config.yaml
n_layer: 17
d_model: 224
positions: "rope"
attn_scale: 0.125
parallel_block: true
init_std_qkv: 0.0253
init_std_up: 0.0253
init_out_by_depth: true
lr: 0.00211
beta1: 0.9
schedule: "wsd"
decay_fraction: 0.58
batch_tokens: 65536
train_tokens: 208600000
MLP neurons of a small language model. Each row is named by its layer, matrix (up: input weights) and neuron, and shows model dimensions 0-127. Each number is 128 + 24 x the weight over its row's rms, rounded and kept within 0 to 255. Numbers have three digits each.
A block is one neuron, or neurons of one layer that tend to fire together. After each block is what it responds to, as a language model described it from the Wikipedia text at the highest values.

L3.up113:135144174068122130110180102158125123084155108081158114123082123132145117087162121137129124114128145148115123134083117168120106150118115139109136113161112118116141176118114118122150141143094102186146122096127134120133121176109145132135075097139082129129137142108179139108151073149092148110136171188136125127102142120105125109173156104172150101131103133129151151144147084138147120136084
L3.up202:112130121168155161109159139137128088072153132091056183108143135145157131118126102176130109114106112132118122146112123126115136133145108169136144159127120046102132127129118138146155101161125118154163137137127138093173123132094133148153130121143112122109128135184133119112122121087047087091147118152117132110121168138101117128160155143114115117132135125146133169128126143124137158137124
L3.up272:095135143139120135107117119115143145133151156135133175099137152164115110099128125125147097126132130121116132153128116139119140172092114132130127133140173130110130159154161161107125136141094130160128139126132134102122118139139137022087126101127091145113118139089160154116154111141087111173148115139111168146130134129110151111154182119171151165137127108131114104129118138128144138150130
L3.up555:113182151110151108126139112105113134084156125108091146082149151175128129122138140142139121136130130121118142114108115106102089144092137096119139114113133106111125142167139131133101132143080132155153138094147094104122130105134146079109110101165068166137126146140170128125139101095097151117112142127115101145106137126106122094141156129156137117107053108138135126115131137138146116155078
L3.up582:117162145119160140128125098134157124188151135131121142114131127157121097127139131131096124096155093108111121146126130141087112138109128109146130133185157098126180155161159170105074101153113141201109148106138127145169122120145206190085120060126123123106131109101185147124166125129125119143129139141132189120125107107098117100129141122138140110157131115122131134132113165138111107122104
L3.up676:144153157084130125062155135113151149096121138106129130093123111115141161106126128130113120106149131120108118087119182172128125148105141098091165121144150171134116153127163159127137121130126122146114103084134128120082123143087166103095124083146122114160127140060138142144141139137147121135125148130095127141126118137095128116171115130157158108122129113166128161133114137139106116152137
L3.up712:139138138109134138107122123147139075146140110075094111076137146134126128100154099186116110141142112143087137166111116112124140127120124159107116130186147111101101154143135135151157101148107119187131132092152134157179115163087153105163103091154118131088124149128159147163134118070093116090148106162146139141135133124114139123159132143145104169140136131149122141146134126121119117120120
L3.up721:109143129085138136128133113069130130098126122118117131100154173198136126112122107128100133137129084141106097117122133160122099151119124139079144144164130117099115149136115153114104115141092119140132111102134102127137127144105151084116117091143083108088123155110191137138164128131131127143147115156089123150127171160105137118170142129151146129141109118136116148146098142121165120119096
Responds to: Short word-piece tokens that continue or finish a word split across tokens, as in unoff-ic-ial, g-ave, rece-ived, compet-e.

L10.up260:136168144139116136091123079153151108143123131146090139133110131153170148123142092120096107147142149118136102142146125128126160154139074137113113125147120160153166138159155105124126138093169098166093105183133135151113143094146122107121126080134143107127151157118128097143079125117099133079133133123133140123136137130104116127160104141164141106096149125150106133140128126156102129131146
L10.up421:137157122091157136137136103161105112123145103133133169156126160119155119098128103153120135155137131117128166152137163148132121133119131132081107099146119142106166120141153094092152159121095064145123110124096123167116119123118145079109140143106132158123121158112105108141093134105116126116107110138107142150103141164098186156131151163135159140127152155113098107131137149156105142173124
L10.up469:131143141106135133119087121103152100113102141144143110110148106138129106122123147119105193148118168115125120114125133140125181157122170144088145116168098128158119095092145125204145119120136081145141132144147094092131117098098095105147113142134146129113154113120146138162102171114126142163119101181114139161165168125133159167130143136115177133095132174090104151096137108126140132122125
L10.up655:099124182144080146109133155110126175130129155131133108120106135126172153085145156113125134124113128121129127109118109091158118151154132140106124119147137106140170126116135137148142135079121128137101129133107187134097152115113084140113134177147114128119135198119113144121103090122122134131154140153145066146133127136071117123107116157130088116078130142154130128148160092160117131089114
L10.up658:105131163119124153117126129140109120122158155140133145135146116137136145108142145152100126150141152139116113104123150125124159141126134156139113090100119151118157125150150090167126101080163112097123126154114157147111153115112135121101118098072200141092141158123140080150110125146137149128067149101151115122123099147104136142144147178106134138085115127113113144121110163121109194162149
L10.up716:120113116157145122107157152130144152156188151099093142142099166133162116111105095124101139135105150099130101142114148142077133139141114140111080142178144104126128103109117110109151147103161113124088091128137156179107123112117089117135114124144152118112143124144116138147174117129097106088108119143133156168129109167141106125136142162092129121139108134114137143127113124203117122156118
L10.up768:120118104154123123141113098130137141133161134139133123134081128140148122100163135138107133092103149119188112133103108146113105174139134158122097132161116119189142144129089123163136180136130115113116145113126132122121111109089108154165093133162085098112141155133136163168131168107136136098135136166169138116132155154101107143108106158141137132110113144079127120099126117118105113103106
L10.up826:140128143128136143085147122167148137100139106141126173150114199133150161110099130118129126164125124135139139100106131151131146147140121115122117143127116137110124116096126121171179101099105079169070137135100125124100099130125132114128123139125145168097132200127102145145099149128138131145134094122134144134148105201077107134104153137108085148086159111147077176153127169123100158144127
Responds to: Final word pieces that complete a split word, chiefly "se" in "these", and verb endings like -ed, -ing, -s (direct-ed, compet-ed, hang-ing).

L14.up187:152134143089149146142130095122122098132132166153110149164105121126100157137094102112155102136119175145125130117122086161149118142113140139114088122139119147128119131145129118120116123072148135137145098118121147134118117100125112130112134101099142142148091147122124118178100116103111155157152194115118096151131109135144179116140168137112121104121161148117100118118095143139137179170164
Responds to: Inflectional suffixes that finish a verb, mostly -ed, -ing, -s, -ated, as in performed, detected, returns, rings, usually followed by a preposition; also occasionally month names in dates.

L3.up323:142128160089142082126155161119122109064121145137079109155104130129136135046110116143092146092144148148133119140110128115123141111130125120120120128205107142116182130147149103121152130177151132168114130124106142143111105133118131128116133096135104096098092162139147121125130095083160060095144131163114149143131158085113113085125124106144161116123124159112149099128146151127123149130114
L3.up397:093173136091152127150082125136151127120126133131069120161114125148126111116135141114117169145154125085152114135118100125115118190116108138170107127130137108145090134129136122172183120111103112108094078134127165131087140083144125122116142165126134126111103133104079083150150119087144129109092132140132108110106136116125143111128096118096117154100118133145100156112184108145125159128093
L3.up471:130129143104126083151154126144141098169101130122110133162135115127174105105132131121134134123136159113128141074107076098112137134126157114106180119173109112145127107111167158124157116160103134126105092172136128140077124103109147152149130077145147158093128145164110100142132093129141063109093137167108145136134126108136124131101142124145120124139090155123126106120122071112096117161084
L3.up545:137143096157141173161129132108133102095130113116157116116129118167144150144170114143100108174124137121132120138126113112118119107124073125157150122161160071101130166138121159143113118122115058149154130130151141083147131132108080130145144174136083152154151084097151136113120146141077114100174144158147143129103146129087163117139175164103126126104156126135123170122141139112113120139116
L3.up634:138150095116160154138125129137125121099101151126136129154100118151134151091136130120117118076095097148136133106154138162126147140110143110113164145154108082118132120139117116136103149145127128119126122116137108084121130125157160114128140096135098131182123153122175136139143084211134127099138183130095107155122167143131115106160139111149170078135086108163169114129149122148118137137105
L3.up646:129190120094099122102119075161171148111121077120112132151117124155145134136096172139126138128131116087150116165090115099159133155142083147118121146153122125123143153095129100128170162104109137096083083116145127153118157094099099114105167184115132148089127125112122108150133114118112129098120100108154115132147139149137142120085093089121143141108114133155124133133147144107116163142125
L3.up664:113103136174122142141105133115137088160144060085113139145106131101147140128097156171140172123097159101132125103133128127127134137153095113155178137122122084141093161080115112149212119120109124129166130132121143106126131134127141165148165123142120131095129144167114116134181104142129073136119084131156152142109169089140152149119184168136078128114127157113109139110148109130154100106137
L3.up808:131162152142123112152092128132124158118126105119103110149127126147124121090118133157117088129129129103114117150103118087132139172092107097160130109201150161132168169111179145119118112165094114112122123144128117155174114111143096187121154136159106085152170124140103120159175100122127108098119123140160177122104114115129133126128155163151127114126134142137114150111151091114100126122110
Responds to: Middle pieces of words split into several tokens, e.g. id in Cand-id-ate in election tables, e in us-e, ad in Squ-ad-ron.